From a checkpoint of a small transformer trained on Wikipedia.
Size: width 192, vocabulary 7606.
MLP neurons of a small language model. Each row is named by its layer, matrix (down: output weights) and neuron, and shows model dimensions 0-191. Each number is 128 + 32 x the weight over its row's rms, rounded and kept within 0 to 255. Numbers have three digits each. A neuron's up and down rows have the sign that makes its largest values positive.
After each neuron's rows, "fires before" lists the tokens most often just after its 100 highest values on Wikipedia text that the model never trained on. A number after a token or word is its count.

L13.down510:130098152108144144105150107159115190187141095099147137153107098140151155105159154123190133103114151186150143109135144188160110066101082104125153156143167142171170183158068147086149069120091122190129103108168144153143158079096159066139070160207181137151131120113169120140170167101093109183110146110118123129183126104067137161144107200082113114127139134185097101126134109143096103080135087190119101118076124091110195113142121184160089131128119182103130119073123082118163219107132152118091125110155126121141100137100094089123137139131059077131096128142129100091102159108108104098
fires before: "9" 11, "8" 10, "2" 10, "3" 9, "7" 8, "ra" 7

L9.down431:144083121139190137120168170191146107139187135079138061152157118090156130144139155170160108140135147145102147175088177102080153081087115108123132121081144062114172056119110138111160055094153152104142116139154095127173118139112121155144158104130125135138169166070065091094130121123094174089185188135103148083145144160078094168107071148206123135141150128133147151100126094132179103087149137092125099108120159101129143118102167095155031171096130102097104101200121180100133162132154137115090078129153153121151113132148144149186133118048090153097120140169101129093150161102126118102
fires before: "-" 25, " \"" 10, " |\n" 9, "|" 7, "el" 7, "19" 4

L8.down360:109121141178186134087079131081118122112164082113072125141090093105118054122128113108127170191106162171131130112182113109083131161104113112158116117197131132109086149100097148187141184143107126191195135147080131143093120112131152085088073166101108124077104185135120171163184089119137197115132133086128125131069090071179125112112107115185139146102126078147143112146137144139129111179120078054155115177107120094165141112137079154147201168156143121157112125159110146147130181120125107184148087111141169159089135085119079180104146140196108143157094080113137118127146079140130118156
fires before: " |" 44, "th" 7, "ir" 5

L12.down184:143111167123147099165103143218154153079110207163139169106146073141204117125078144132164149089138109156192129108163174136123102128140133119113132081086130103100201096149123146190161141129179127158132090169116117128119149118036103109120102159075128141151077198161106109112116113090144158095121113114131080102163114132127127126124150142119155144128117142059172084153127149073177120087112171107167136123203086172151107111131173129120153125099074120092150103155090088108144196084150119140107090139145129096122071137161036137156129097086087104157177142102159126134115135109099125171
fires before: " " 23, "th" 15, "70" 7, "60" 6, "80" 4

L9.down389:177124099147111075096144127117121128116118104116175176067135120108103183106144179089119104137120129166050104140126135174113151160191116114099140093064223098153131144150108138111105132152194116129135101172149168124161155119155133118133165099074088108107150163043097106164113141125136156130163150118110116173174115117136123073147165157102073114097181162107150087107057070183101101163116141148163124172143160112143084107127142111119098157196097120076112172107171142149117082076164091154130125147135114142189126139174123100102042128116137133174143081149078142190111142087113138149
fires before: "b" 14, "k" 14, "v" 13, "u" 8, "2" 5

L13.down377:084152164208133073161134143133107086109153085095114117161104088123130092144176186111101077144107116139123146142126163132116104123079152107164146158157094077096113166135148085129120128186096076176083075055127077092167148095122090158082072161147181143182143129139109126110087090162141146119211120143133117086118107120088130135095120102189075138127136097133102126089130138170114162133158192192123110124126150156079110153165188153156147111059158102144099108180166110094123137119155090125173116154139199133100078139158182124154059143145102118151091174178121137141112132128146157095
fires before: "06" 11, "4" 10, "08" 9, "07" 9, "09" 7, "3" 6

L12.down39:131129090090124059103120178132101134138189136110171127139103082151082126156174140174106171138152126127126128185124085139141141137111131150123190118097169138192126136162158127159157130138148098112092108222153147139164112123094152104174101098109093134093141113192094176138110060086172129081113130155175094126105118074068100109052167135106119136158138190169159079116121173151129069083149128150111096109125121108156124118178153159134145095131109161131154118161109070149071146088115092053134122172102118099146118164162160081103134139142088084093189077119086138127120103113121134223
fires before: "0" 28, "1" 22, "2" 8, "3" 4

L12.down286:123124103111107132105137200138143117116107085130116142170159152175189167094115145126150169154184130163135162142119101140100122132118118135192107087130094100163091157124185087121133134154148171000142119082122064135110146138176071143081129107121160089145140146127102081152145138113144121089096122117114113096092132131123178123154048141108142170145186121124144167153121168113138119148130150120125123149132079163102132137128087071161130142100151169097163115121112121140104086125091154108111140101154154104138112109090255142110107151146121118033172146126072096127097158128111124085
fires before: "=" 43, "==" 8, "===" 4

L3.down507:149134092198109176140155066126136200129148127100125108078136094160123147165125166112085049100119130123120122117160147101165059121189101086153193105126096081119164053150136150142107128135102141191125135127138077186120125130148093111174127113148125110161132103160059134141080115159156075113078185161175139076134128118132113196126147139156142145075160126111157139146068181112055129138116119125169128151109138089105130151210137175140134156092129143112134119075148130130108168112131140162061156101056142099176125118143159138134102082083100081171101129172176115118086145106137104098
fires before: "=" 30, "===" 14, "==" 11, "|" 7

L9.down303:132074182108123122090113127210121094159159179081153156151094134111152107129072153122107123145141179110137135127107148123107115154117166127109146106118149126143151147153162119155164202151124170089111121154132145129140111168187097108108155139129190095111126143098125137161107130106134150109057130089117114103167155080154044074111135111156162126161137132151129162130181134146237165065105112073131083152136128176104088127168136096195118072128134165100145144148100126152087097134152076125097129108139088083069159098132156055205137116164122111119172160086040139134108092160138078110
fires before: "i" 45, "y" 8, "u" 4